Weights of a small transformer language model.
Size: width 224, vocabulary 5945.
Architecture: LayerNorm before each block, rotary positions, no biases in attention or MLP.
MLP neurons of a small language model. Each row is named by its layer, matrix (up: input weights; down: output weights) and neuron, and shows model dimensions 0-223. Each number is 128 + 24 x the weight over its row's rms, rounded and kept within 0 to 255. Numbers have three digits each.
After each neuron's rows, "fires on" lists the tokens most often at its 100 highest values on Wikipedia text that the model never trained on.

L3.up138:138125123128144147134150120139109116118150100149161168170162116164119112150131175129085109127090179149139125121141093131133134129138118159137110168138153123130134116107143122109094077128115061136085148132132117111113139162131135167144149103142110121159140145130139116052142064094136121127121142150095122156122141113127151100117124118145138149152097186126114163164123103130165146118156105158100082141167119148088148114103172133116104133132143110143146143116153113184092117124166137118104126127131136123123144123124127129091128162132106103097102102119110105103137166147125140063130086125141128135112139109107147119159134156185132155093096143154141144125106126080109098070144
L3.down138:121122147120119114108115108115126122091115131126122134126129100111155114155139120149141149142119123158130109082135210114144128115179105184136163165139120145103124151156137126159115129131112104167092114128140108063097115148161114147137180112140112150162134162097145109099126138115120122110144122148107140163118136176150163117124089108164141090130137134144104168127118163100139137131089126157125121144181104116136115098150084116136127131134150109148168123096164141125091097136127151094125175110150143152119162155137114082133161138115113105136111151130115130124112154113115166065120127114117110101165133155090125175089094115140091182104081115138132112149116127114097108078116
fires on: " o", " el", "m", "ax"

L3.up116:128141110104169174160143125165143099123125176147156127130151147150130111115143124119085110110113136116108175150088103132095133118112098120138148137130071113108130112144137106097126103143147073122110101084150131132178138140118107105137099131123126138102134107126105132148126108097122150107099112124150139138126112160131148105148155110137166149174156131162160147128185094135136143120116109093135132127111111087121143081144108167132095124119162144137074142176126139142132115143162141060132125119104117101105101088133148142157190104130111136127116085134151168150169137146154150082156103150161150125093082147122090122134088102100107157117142127154126107138107134131090093107115
L3.down116:141133140101140147166140190176118155120147138148140185120145172149104137100124153135101120153155132123106169140139122097110143111137139136129111152119110107136152127158112120100118125139166084121075116116140102123100150158149103143113109117122135105116123124162105133105130125107087138137122101121131123125136180158147235096106162084112170153128110097156147111118154099155157127114096101122108101147129116126129096102097142119151082107125137101113120149118125091108169135164154167070151086149113120110111098132118139106136175135118122151097163103117180135127134150123115155132148078137126137127137131142097123118107129094087100155103159127146120092132113110169137131120134
fires on: "l", "ul", "hel", "il", " Form"

L3.up690:135144128084121115128127124132134092116124131138155121128106142136124134127122150129108131112150148168121159100217161151135115137141114170113155124159186125118105098118145140068101133128148155134061130134130173154107136123138119114132214145153132100173110114117129161122123140124098097116122128120128101224126120107146123119125089158117109138134111113153155156139110136096154127131132111111154118164173137111141157143166109161118128157101156125117106116138100131153103095136119154113131125143116112184161124165112121133128106179128101145084126104133143165098127125153117163124145156148144100118138115087104092118080143117123083180148127115129135138118122115126115112097144
L3.down690:125071128128147170138119109146130116163130146164129193123160118122118164120097146117117116175101091127087131114081096123128092156122115102144129123125139165120110179187139144129196125134139121148167108125114092113109150110162147109129105115111149121119124134081151129090149116100185151135127115185137145123141126122136132146143090129137139155116080187095120137107135105130129115133123141140084119136105173099136116137105124123141099133156070141154166122114134153101104125139124094206153141131122133123102148153104144092095141114099147126120128124154112133124139137099137126110143108079107127127164163108095132166127092120137161141128114123094136114152149073135102116133137
fires on: "at", "ew", "x"

L4.up832:149164138137131125117152150122107154087114114145147124165145156158121088147131139134119118154106128143110156130129110171099083119148077122134138126150125168120112088118124103112123105135130105117149109145156165161127124160107146136120145165099154087154142140115167113083135167104113135150123147067132109110141111096121110155093128133116141164138129160109154124142160110066171132124124105107126117135157136109113118125108119136124137090135183126086122109193117142131133077135095159113118154125085120119130112136111130113152160170112123146154138072127120171121144155162087142114116121173136134190101125115126112155135145122094154132126128127145090131116163085113121152046103
L4.down832:103135116136131173130092117149139155098151105159162080113155120067123134131140108109107127124127095110115165134135096137113129116155129119126130098145139138126077126107089126118178201155095150145120098138099105124120132086152168126100122129141106145125118094127150152119122114140153080141160137146135134119137134112166075119140124142125122135146092124118145123098154122115142139164149153125108103137132142099116153132136138117145118076142126095160137108135129129168128104122167147146120124124129098148142117136130071100111129094134173146114135163139128154153109101116118109107151077130114152134130132156133139165207149174113115142116130114106090111207067152162149102174102
fires on: "W", " \"W", "l", " (W", "w", " \"R"

L2.up530:135127103111153147084127124126084152130136104122147129181080149126102137141116128120113133111108123175158139139095101134116161142146090117151087118112135145144170114150144129124110116159093098128129151161128078128135168154119114127172163123105128093127104107163152150125137177128125138120112110108143121090168113097141127123125120119089109156153123159081120121124151122136151092125147144144136128110171125123148103110133137117146074146091163153132132120128082133144094132134138149127115068145099156125150136131166149113158161142117136114140192118169115145130096110126122121070124142112124155120114170121078127125116092141128128204138121121115177054136110151135112081110106
L2.down530:116146161068147136124125077093096143107136114174171098131096135084110128138121128141128182146181136140100129143128138119158094155160151155151116115124113138170110096101152144127128146160079124129125130130110089142142153122107147157118123137133151143093119095124096108132119127136114149133114198108130131119108136099120126141131145125133121162141167141101132119114103112168096175132106078089113150128147154128155119141151097115100142150127136101164110101125125130129158123130137130180159129112085140149097147078173193114092140133121122113093134144134095134107125115123119112093108063162141103142092141126117172147094123083166120162141138164106148115104142136126146162141141
fires on: "ic", "ro", "o", "h", "ur", "ap"

L5.up809:102149107113164124200095166158086146080129138153199143162173117162140128140151136129124097112107135134117168118151103114137104141160099121119172111149116115142135139115096123108048106130157135127121098107143102130112104156130134109149135114098133107145103116145156099071116105133107124133150135113131132126134128068106130168120159105139146127136125110107160105127165110131143127132137110101142133181169128131113141110128103157147097109112126130118151137173120112110129124144117127103119092086121100148161149144159132086121154175100129145159167111123150144109125134108057108105140148143103110159158112131141117120178117105148129136163130155166111110084140110145125130079122
L5.down809:103146126096122162194130111138131123118156138121153143114174113126202157174100144080186146129122140106142128082119116115131075142135133130132147119151128112115081144080170079092163118115118156158109119109108148176148119111128107142144127129110137178112123114103155113097137116130132102151136159154111109188140141109117138133108087125102121115135110123120140117105139094127150141139120115133128094163118165095171158099147134146129135090111123130151097103171144147155088118136124130146127135095117103125100128125143120109109165146111108144136100093127144128110136140154184052065116082141135124151117141121136120116122146155101094125119136142158110116182151134131140135136117
fires on: " (", " \"W", " (T", "w", "0"

L3.up630:089106107103145104155102131186101130115085104165174155104157128126100143156123119096103125135127088155127104169106093112115148131134124143134152113126103153159161144129141124190103106149147126132105146148115100147084137153126128140142153095097126088146121130128138090156125101126111154101094113178155105156116128129124142081130116128122118181130118077153141115127150105109093133088132130108132091152134115136153151094106130097188094106131135099135182152122126136121107174166154130107122114159114149146124099140152136147113158122080123167158063125129156113129150125163108164111138133139142184124107159146102122135127087109145150126127158137155104101130140097153149109132157
L3.down630:137121149141108102101122125148154116103118146133143132133125143162077158151097108109118129156133088139145134118157054145126163136133100103107143124148131190132186119132102113122146135144156081148151111112137132118116136111127094126136143145128090131137129135126143136151097095162108109105117090109094130115134117107118194103115138148138138173139133079162132148142126114147089131137140162123138118127086097109170123071094065099136131150134132150112107136113143091100107143105139135143132134112147186079157122154143157170137110141142142121148149091098109135107121180083174135123119141143114154171117143120081121136152091093136147145166146166121118104158138101146098123122097
fires on: "-", "on", "atin", "enn", "iv", "ven"

L2.up14:171128124120114144157130152141160102156107135089133095131155116098093132165127161126104126152147096105144149181152140115103157136152111123175103154116145135127144136090088143086141220152116079146115097098129157150136092168135111092130137134153109136136149112128100143142146105131101116101171154147141123119148128119173128129146153131115105117128089114188190116173101149127088117090117119116124150170119124105101131116117184104110136124137167128128131119165141187124130135113131121134122175115130140132089132133150107103109096105143106100156116109133154163130127130156124099147118130108149106148164149091115098135137170110132117160141102148140132126129153105181137138146163
L2.down14:144119176155089162132108119167152131119145176150163179150086125115123119135118118118105123168134124147092097122138134102120119125149126127091176088150135091140116125133099156129131113127125136179144121110105114128141131098148110127133150133127152153125136161155105120071081149129133129102086118178130099177154119121103156121144130163113122168103138114098125128091171119115150114085130132137150126144143104176132116178117120118106135160146101132097138125108156120129135117138137142122082099119134122139148133080140111127144147159032124127126118125127131069118091108083134119161186110143123179106102119093132151134125139132162155151085111149118115108118096121137156106157128
fires on: "em", "is", "p", "ap", "qu", "ens"

L2.up71:110110112109170152146092136128126113064101128117165147130144114155126110155116115104072126127111133155148161145144090132123148147153132147144156138155128131136157143109163125131091137161104099103086090100183092132124140109138121136130122088128118098137136106170160120147165166100137155116164152120140119137089128139120170124124134115126107129151104159117133169123148090129148106171122065100110122134122114128150122136106179101138141123119185081112104137140161096173117134149092187118154137115114157090062142111151154107153122145097131130129139098139140109081156152141100102106135108126104124122164136109102131134094133114130134140171098129109145144083099112123132080117136
L2.down71:143112127093108151102098158111095103120156120113150113157111122126154134078088135127101104119101087106101128146138161120140121098124106112144105146135153135145101104105162102122140156142099134122165098143101104083128138080134107180149123138102140133149153113120103161152197138141116118132141179123141085141069136123072107139116114138138105101154131136151113108068119148119165117160154141147110116137119103120166151121199164131128162151141103152162118102162144094148141128159169154135140132121141141101161134157121129106131135177139120119094124157121114116126135130129132110113106156109123123130137177126144179111126113108120111129118114138135132183083142096137131078186149
fires on: " e", " le", "E", " o", "ro", " el"

L2.up362:137123135121158194139105124149127124164083134100139147110112128125158118137085120148112139123132115182097112129150125099140131075112097111143112164157121180107139107121113132124143098152126133120108094075148131125160129158146134087156119132129146128116153127157119109160121111107105087121134142158107151142143109107078154149127162053113127134112099144104137173168135090103127115116155113114142158115151104065138156114127190096148117146121144171118111145201099143121130130156120136138153133095103151101154123144139134141136111139123122155155083097101117129128113125136096106123133131121134118130132102119141119132096114106162121139114169154138111072104134094197141179132125
L2.down362:118121104138111102138118148143126116111089097102122135079163167168125159125142118127175121157151108155138149088149142116135158133135165107106103116154127112114135098107137151180131106113149142116134129136147125109170127128142143092113116166152201136206121137146118129117095138173100148145094128151127115115122159108123162161121107164123128169127122155124096131114079139074122152128159113146183146138139087076118125158127133096108077120141131138123107101123163093088134093111103118121144126091159129112139109099121172145110156156155122104128118145110127115161144114134105148119085115153119111134131133100143192088105131162154132115094094111121112118147155133138134083141143
fires on: "ch", "u", "r", "m", "em", "ap"

L3.up844:116162107118143088099131137117081113134149153155146146118104146157106115127091136115132093112166160163124116109120146153107129122131118159122136139161164118117157109136090129123147092141161140116085110095138151145102096165148129102129122138100118116133126097172130149120144164109115107122135081125176109145207094163162130113157151118107107133120143148185121135131106091124174102140129128121158139176157112131143121098091112111117123130107147112119107145158099147172144110149121129089139115187089142097109098134145141081164141119139139155144141122105189085136153125113127174124104104128079142140114149085103114131099143130174113117135139108156137130117082113124073146125126
L3.down844:099122156137147112128137145116122168144116155142166126126119094111111136130086132104127076106126106109104122091096147170127116124135130136134148127156138115128091092149126094131147094129168111138139132103123090151117124163160139125134135067118168122132114128144115186122120138103047137126153141158154170106147150098122229150156113137129137114131136130148132148148104110128105178156091112126123160134156107110132147110083131149155166143142123139128065150127077140126116109137133108151161114135124127125121136135089129152098136177165141117157124105105144148139117104126095161162145174150100142155097098084114118158115128143129118145099108163124085116124100111143109142094114
fires on: " to", "ab", "ast", "at", " about", " of"

L2.up854:123149113090174126115128146164126127150115134132138169138140166129151107109137143092121111109146097115107145127146120112130092085189142182127143122117100121144156107098152133138126103141154127142110130084127129133130149135141121157128093118107141146136115110153104099154136124096106169130100077178115123154120141097159179121084152105146127161132092109147159144168110128146113122128112099084143115126105144073076137158102161134148168147120160134144131108119154116107150121157134148116181180120093104081138155118144127159147174119100119076158146056130085120131109098130132147091147097104122127107110121122106132136105153107166120083094115139140137137109133117145142130099109
L2.down854:116127104135121139105115101118138139094105092123126131115098098151143128093122183134148148171147158134123138098114108127126135124060128084121112103110113138118102108134137143151120149076125097117122163174114137131169118104109120137118114128129141119195127073107134147091090165150168108155133132126122124109125118107147122129173123146079152113070149115122132159143160149101124107168177124115131138130115169101168140137152091115060143135156102147090118152103105110127129123116153128118098105155134145116150119085118113103126098126117172181127157133135182144132108127095151123145115193141118124194139137101130142155092119146118169135142135126138124162140125114110165144136118
fires on: ";", "7", "-", "9", ".6", "\n"

L2.up110:153136107074142117126158151103121153126097146111129140033127156133102134098140133146093134150085137150138168143151123091137156105119115125119137157102157131145168147089090164148119151158143125134116135079111125106148091176128074158133119106127144128139147141142121127109139084111097118124143121144111091136188123126139163099092147093100123142124135150117126117149111099151142133108122129118163151122135174144113137118084171141123104134139134105114135110162102180131162154152083124151141109123072152154131057094124132108163164152149111124143128097162149091128132136157115167115151123135138138111130106124125125129134090118137157125108145169183126130084135104141135114119121
L2.down110:159130137148127120103152114119095122113090150086110128102152117139138176094144085161180126124119145128144138136139180092133141098108168096136112133158156124153104120140139096100141132093105115153148137099144137130139110085141134170156134073114119097117117141088127142114143127086114130147155175108089120166127122146115105148101099141116094117143166183149161129131139154138137133141149133164111135111116127130079076090115145113101138102125129148117176143129117079130142087166148114143114109146109205128114157109150103126157121122162134141115148163154098117118181148112124156143071130127102151117140119132166101140122150135105135162114146128111147080096109091103121116128111
fires on: "r", "-", "ra", "am", "re", "ü"

L3.up170:145144123094173176107120151119114135125119112113117181145111152120115101120162076104107130098148149097096117107153138152125092124174101141130141131149114081099152137115079156105097107147152127179134100144165071180152156125160090140117107080138109145097156156129139107084138122127107111137141139178105122151129156132145157131121131147092134174120112127069131155120124110141126131140121144110103131121140113108098117120086158131154090154136136119131136110151087126145118106110102104116158147121110152089130164081129169123116137173146132132134122093154146101144102138124117139115148119113098142128153101115142073127113148107120134144125142195158064091104130129111126144123097
L3.down170:113124110168133120140132110120175151129156137106109144150125155175111107163084129129140157156088120157149129148104146085112154136133108107090083145132115130162091126152117127165145156128076080115097160136097128096101114136127145123131139153153147096139137120115146098165143063092134098155088109109141141132109161105113164127084162108171139075112141103170142143135162158156134102143126115143143133128103157109157111119142080124119132128178131137111078142119137095109150145134093132117094140120158139132077122177112128101090149143140142127102130113122132164120136122132137125130104146143155113124131166066142157146128106146128094167160109096140157138115094101162132087127124
fires on: ",", "F", " 191", ";", "A", "C"

L3.up488:160150144112138128075082181121075139128133131132119109132161120152148143120131120135112102125084150081089093164116092120125135132131140089129116106132136139153120148132134116110121123150129141129103121141133122120139135137182131134136101162121132048136151105165116119149181086139131109130170115138143127138178115144115148124115125119109138139144121126141148109143163133123136126070105137143165149190123095085140111115159096091135089105131122100117102122123106127111085126141126124174168142144127162165160136138133133169091153149141115109110121072121125151172131141172118108076126142160061124162118129097125166135121121139152161142115084110162166130139117143120087144139119
L3.down488:143158113120166122132129135133151154152113109125077107151113125136140142125112066128131101142161118134144145087161099169147123135106139126131092113114094112152107159130116125113116123126129131147100114142100168097137143098115165115146125143098161107127126155094117086125178136091071118117110149121114109111145105158142114137168110123199119124147149148152126128116093082153151147167056087134127112125131122109080126127111163161158113137130133121151132095092164126136136160123065143118083120116103131175126143148103143155153132163135077088152104152120144112126130137161080139123107136137125105142132149105133140135101124158130143133093144099143154190138150080155166117139135
fires on: "le", "ced", "ous", " ens", "ass", "g"

L5.up280:084123086080125128153125168179097163100146137108125122108128166125098108155136143134132077139110145150117123131155133091123141130121166117134128094106098129104131133128088113131119130132124135112154159118153117156101113117177126125114103111094100151128102131113145130111127129142141107136090092158141124125137129072153123126145163094100123115110095094144194134178112087148153192112091132128181080126130131121084138111113105155112083091153109140120080135155085090125133125175124123072147123190098146115146127111093155129089168150133118113136133129119166148128124147178135113125118117131152141112097137129126101146105115119136138108119127084134117108113149141165156140116106
L5.down280:073108106095139158110133187194118174124157143140120132126136139157077144142111115118121143117106154116133121128113151105117139119143127134162064122065135115105161133123115126117127138137135114132118135111152081177117112141161099120154093126125107137123126076153119124117150112098128141147113094146148129146141147084124188127110140106128109123151108102183152128169137135139148138113115131138167084108154133141085143121101154154143123111150126109117085146134117111142145134190135105057119127194091136121142104105116152141104175127151124137142136110144177135143153148154117126136113112109133116140068128098113066132144133127133135134136131118161095094143125106141159145100104
fires on: "et", " all", "able"

L3.up232:123183128105172127113099128132124134080096165105152156136101126112120155129133134103122140136102144142142170148143079162095143113138134143148139164107149133140133153140153130135098061151119092153099129112131119146114138132134094110143125157067112087114144109126131105137135143125124178114127153169150143124128141134130129100125113128133143182156106121124159147221113143205142114088114108127137103139143095129155121121111134102143099119145111102091105157156102105124143130129148090126122122132138151131166131110129156117130149104086132103094137116106127088117155170132125182144150107138139095155111146110129137142135074144135105131115094117103124071078110134139125129066131
L3.down232:183125118123078150106151141115146146138128149121108118154170145127146153145146085130144144143114149142120166134149106126141121099124117109100141111129172146084170132139118145128157103139128135160109085076111117138122131132103150128101118135090129123069109143118136122144098143152081093199146134123099120155130142100138113105190136138175122125146122144120109111110094153134133151154138091134120099122156123104136107121128149155127111123116140142117144137153128134165154132149094118127124117155151114139141133107136138129061099156195165135121132083097103097044117116142093121145159171136109114088092142147180128084171126129153155088143127144109112105138120095137112133141135
fires on: "l", "c", "iam", " St.", "ac", " of"

L5.up456:136142127114110147175126122135093151174157128143171124087128137130129085092140135129119128072170155138127138167172172156112137080143138132144139153118153134100166121149098135074106161126113128134108073088148108142109122123162137097121092090141134107135123078141151143137155125097110093150129148163113110127151113094159136151119120105142140096152103106145132106087168120103165138082108122113123111143118140153148110113174126156172109104111119104137099138126099109116092152171135137099098140129103125092138131148110128107098116180102159131115131107170129162101116185128150133099133144124107149148098086134089141167146145136127083123124149120138150109109107125145153146083135
L5.down456:130096108118133157114156134138189174107094112157116156093141097126123133100097126085113160165085154119130166149105131080155081145133155164109096115132086130134130159172110117140134148119088157129134161131199118112072168136137135139112127120099134117111117182087103155151114155120143124116153114165133141120136181137124142119105107111112103105146123143115136072135127121119104156152171139131135148075128153133131178114079094135154129127134095096087138122128107130116107151122173141129170135144119121127146128117147128110142120128135130112112122070105110100121120128141097150122146144135123103169120120121133110192157111081145118129125123150178093109138128124118119149124095
fires on: " \"", " [", " n", " with", "ways", "ically"

L4.up503:101125101081170143124132157134145187147179100127135134148146121117109105110148141100124137141182147113138132106128120168135082086132153142144129070149175131120162135139142118129085134127141137099122088083162131107088107126140081152167122147110159068142130124133118135130122132154094135136156127141115108120190111116188150088118124145103086091108038151127155144143141159127138111119124121135122139155116164115085097112118139156162146143130153126105162105097114112106143135168136120120139144125124124168110124128162088093120160128136097128119149096132131161139120138127136088142129135130152134114140112140132131098073164136112126117122138111145136117108153113162107175115098
L4.down503:146109132142106167099116114166131138106102120154137117103153153114191146124081177091124126136099132127160145112110125118122094153120123135113119126100172098116160116149115159124112126112157104111131146112115158091133189129149104099115123121133151124144142143124113138119129172140111109103149169121180093151110114140174121154133138125137147191097154087088133132127165106130098081133133158164146082158116116128116157135201103083123131121115113164146116141166151119120113134121128163131122101138126131121104103095129087160137143112125111124088039126179152109144159141103146137133117139156119129137140145134085118152123158129119112111103121144110104109117171090104139105129149
fires on: "9", "-", " code:", "le", "ang"

L3.up854:107109126103154131133155109139118134132147156108155128092108160169095129116126123136106119146110117096153105144107151130135149113099138111128135118131111096086126149139168133131151151160142127132121086106127114109133112200112109149136122106157144096111155129154103094149184093121130135082067168138091090102159118109118105049143097091139178135151135103129124115130175127138166138129137120110099133148118196153107122122132171155138116124085159107169126131143142116122149115134162149127101129136142126125128083143153072135155148123153084146133166105125133148069163124138125178126137138147127162118099132172137077129121142116126114119119149120168129121125156132139150107085123
L3.down854:170125130109132105135125091156117105129124124120137144161144123156097114123114107109173121165114132110143121129138125144136120110130121127113116107128136109171222091079115134165147165104095146140124127142084124136151125101132159119153159162105090118139135120138139107124119136086118124126135144116123113085126133093110142136102081152090118128135177123133140147122086133113060143121120123112156155112127159148126086110150135140158171085125152125125109121110112131172142113150126137107129140058126105107156089130111134144096122160131173107169136170148169130150166140122165096124129094076129084143150136178132101161113134111147131112116138094166111134086139094138115131183137
fires on: "ai", "am", "ra", "eng", "ur", "ri"

L2.up818:134151120119194129113117152164123116135120104138145165069115148123146125134138125065114100101105115129111127133140111160097145093133123120166163123106139104138118127094114136127094117122109121161142110095193140122128144114205125115123115151110131130126110161155127139155126159135126126113112079142147137134213110114117169105115147087135119149132085113141113180187109146120090170102160120095136114163135128126105151153079159149166105150101184152115125131114139134103137093144138141117107127133120128073113103109127149133129128145084096101115174081118128114144163142124121139111127144143165154113134139098133090137106136142172149117093144161130130126098126110130132139111127
L2.down818:162146136138135091149090167108180141123159094101116103106159104149138116107114112091147127108176149156111109125130146146146134153137116071118143118151123143106124079153135160137136180091086093155125123141118144112159111159099137158131160136120126131101127130103109132127118174146130085137081146132096145109128123126148177132164127112102143120107141136092163132144137182140171129064139128177107154116093156139099142129110088171103151111151120103107080166140150089103100142144159111100134107114102111122140150124122139090142081078128111158114127136127133137135121095128156133126153166158112101136110142089140158084135121132134185100140143109135122154149096125142134120121147
fires on: "0", "7", "-", "=", "8", "9"

L3.up575:153140110066144100135169142128080115079121138133169127147145158118134088103167124154069123101109126071117177163121148122111165107144149117132147129098068151103141096142109098158118135125159110136127131154167117121070137108157114083139149104060140104141139147120148119136120139108122154120109110158149137151144146161127146111126137121129132152171108114108161123151164130158151142092108155160126139109161083137101110119095104140110111106157117164160118137138118120137088120094158108113141082126112181131120144138136143117114146111106101116090127113160146102128162117170088131139163128157141132132117203134111116134123106114160108152124144130127105131085146138118140121126145
L3.down575:151163082100133120124108152125110130121089121158162155147118138130117111104142102121136140146148144136120140126130139088131159100123101121119092159095111135120156163142125109145128100168105128138124147095127140109129125125118082110145130108076121124133127115146105136142119120115111180141145118133134119107149156133102245094136194132134106143157075090136124132184114085125139163103127177131119100133139147142121109073086139146148134140106108138147118143150155163146130097157137145133162140144101084136148131101158126134130126160157115113139104056116131148163161119084141132109147137102135109133121155089128169146082093138169136135127145136099127141150129146116104119085116
fires on: "on", "l", "er"

L2.up238:122143126153105100141140184116143121144164152104171119110134132145130130126139140092104090114125130148145121124104132106137153113165149116129112157154144125141145135117131160164101104151148098157130121133155086144139108106153141162099082100107123105119146140134140128116131099123140121121105121092109126135146149109151154124148148129142129212163110111145152108120149144093145147116108134083191099130091121134136111129119116153100138153105136141155114100184110132131098099171094101120145105145106138111111109090137122152107155192076128096154142151099126094119175119156116119155162120107132160135125138126115115130124146146107157137107077092119111072098146108112217123084119
L2.down238:111125161116147126130093151063113127114102124165093134109192110120135175091168092109117160177134162125129104092122103139151142108133114111128151092142151131090145137122118153104135160114147125123104137153134171115119156117144125130094129109102134119130172145149100135131153104141105181095159130109127131173061151140129152077096074084127135105112125135133088121106128117124154115131135167150090124116168113095085128112141088140097131134116135116134108142154147138121168142161108143133111106120121146113105125128184154136128113145144127082132133093091149123130118117090118129171168169132172107103127111170129158164106162163134137111114119142144125128177125099146131118138125
fires on: "it", "ol", "ient", "rat", "our", "all"

L5.up107:122114107116150131153080177167109106119141089128141144093166120133121133114120113141093133098103114169163150172115114082105130110129100164137145124157091121114198121113118129130122140146144167117133121098153129158154117175120080153116114118111133127152109117098148151100155101140135161155160116091107075110155163108152158111101162135148129126128167066142158122119141111155125105098110121086167101152103134154115128106160173153109142130156142109127093131162138125129161109152138120098126123116101149120146148110181103113120153141134108165108114078152121141100164157178123121121162129162099102131113123117115091157158126128114130141099128142149145137139158082149109093146145
L5.down107:121132193115154166127094132116161165107066117158097113104123157155114137179162136119153149109135144120109111112126151083152148139142154109130125141116062118114126160123173095109138147151117160136132130111171130126122112113114084138135120126146081138111155144159110129158107126138158147074156154142129171157144156112105112148107112114099125143110145142155121121133122123133118102140117073089146096128114146162117165105166142099115122141143146151140125084154125121086084105098152156087117148138128120082115114133124129107178108125177110146121176099118178142104140141141143116118082092095108105140082128144129107133134107105112120180125118158148138123143135121142161124108087
fires on: " ", "r", "-", " \\", " fl"

L3.up286:149119135122154163118143151135128165128108127109170144119142121183103148127136154130087085161137083146113159115142073136112114092169097119124130154106120126130111108163126132141120086170108113127139134113161122124116124144147132129072136068130096113152125164109134150087123133124122114133086118119154110139155197132134123119128137131087148189089111123098116137106143137151140125154157129129148102161137144117131112123150126129147126134114197132116158141155090130109137133128075137104110122138081122138112159156152135163141169138103098160094156125138140154136114137143124162113132137084082095164083107106141175093146160155114129099153103112132153122085134112141093075116125
L3.down286:098110140095132117103164100128087152170097124095096135114127139113069119148142143125153131143126145137155140126129128139136081142124111096085113129153121157124159149121157123168163108147105122120122148155098103153129193157153129106138112137110094176141138129130119109147145119140106105130142124094151183134117161066154127139137096172133132104137125130150144127110102155128133114128106111132135115090116148079162118130128142137165110090119158123130132133114106169107105139147177174111126138117123091165125111146161155163121140130152176135145115145107114111133098109093155086062113089153123116112126164141084178111108099104114124135123158185105162167138106092141125111101123
fires on: " Los", "ap", "ro", "all", "ar", "od"

L5.up861:133108169111136150134103184138125121098120138163176148135137143135098124112142086152099087112142122138121121123112096133122154118119148126159124110074120160126139126138108107163112130166136118126134127129144143153085130130155123144165109116115048106177139148173125104136083090124107118087123091130146129155126147164125139074138135081132085151163089142139150149150122115176126149126084110108151129182149149145121146151111128093120116107162136140128120112142146117139108130142135178112135098141070134129179093141147139104135175143126147128094120127120151114167147117126120101134162167134125119126130172120138067190150121123149125128121132121127092104113122149133106092111079
L5.down861:155116153103155114143111193160123129085109142167138160112132142185110129147104116123122122129130127106115100134130114082129138124159109122164095136089146155113159101099121137105106111143111099122139109123168180144130134168143096116146130148129119095148154148166135116166115083108088100113112106146147136125158084139133184161135142103131116162116083133148132098115135084101139120124113139110133098126177160115102140132110201147160077093151154098127120138160141146135133118157118155078149100141092121133155084142123148115130161169106161104142139131133156143090152154182127132114112111173117130122097142140120080136130153144108090120107149138125107127138100115136123128085140
fires on: " all", "od", " Mon", " mon"

L2.up47:146123108111141120124106136116081150144092103110156184127108164111109107115140123133118114139103126145138144152125118109129161125120135156110136123107120080157143155130110098107136117142150144131075102065174127150063165141166130089110133136095098123134140108112112117098144140101110159161147103149130140123162136132141182121130127121098118145105114105148117173139121099129070168134102114087126118107156166103107127116124117145169128153070128136124119116143125153111129113135193129103173117116069127092110146104150169119108142125110099079179117102127134111143136097114113113054126099111108162120141125136126122132144167078129137134119137126140141154104151136165127117162160
L2.down47:119146146145089154146121130143157097093168124170146100113129095138100164123104132159141113123149113118104140122124101171121115121125135117154122077137118161115133083131160100142116138107089099125167118131058106082186116117100138128114153107137150149112117155148154119126105118152143097117077179116130144146103113164144058132141118117144114104162133136133138094146118141137173112124168085158123125140103082123143150167128139120084120120171111106131156147124104096155105104132094125110123113091167137152154114151121071117146115133145138140126169133137138122108139154127174138206098179138137090131134161139094129130109101143151142137110104104136136121125144140131103122147102
fires on: "7", "19", "9", "=", "5", ".6"

L2.up342:102119091080126120130143095160149130110142141180099154123114126133082114128165090137140136143159136115119176133172072135132133094206147159135125151109110114112103138117143124149084093118113149160125139118172137142096114165133138165180101082132113107113121131123149106138114145113132139150082116166080137133143120129139125113104153118115155125130073128073117154153163126165136139121139095117131098141146180101122120148118163114157091107116131084116135095137152130150157097124098146120184136133120129080113137130144141157148125165140132113126158096140142128101102121154118124082115149119091148144148111130151114175091144127116110116130129182154143129135156114097110104105144
L2.down342:129100122142136089117170124123118124135119124113179122153127113148091140103110173117131140066168091112130103122146148117122114134139116107126126121141133089127098135138100147163165114138134072163136134128099133123147129133160139119076122135115120142144133107145091121125122156102126136109086159123130117171119116117146180125132132121075134117099147111181106161177099147135099091147194104107157127134146141076101151127090080073159110110125113148094138100147119129129118100140139136117117131150128142181132129111114162190099179136134144120155130151141147125159153111126147133129117104127171137143127088150147123124111151091157094103162127103164089089126119165154084134146118
fires on: "I", "A", "od", "c", "C", "S"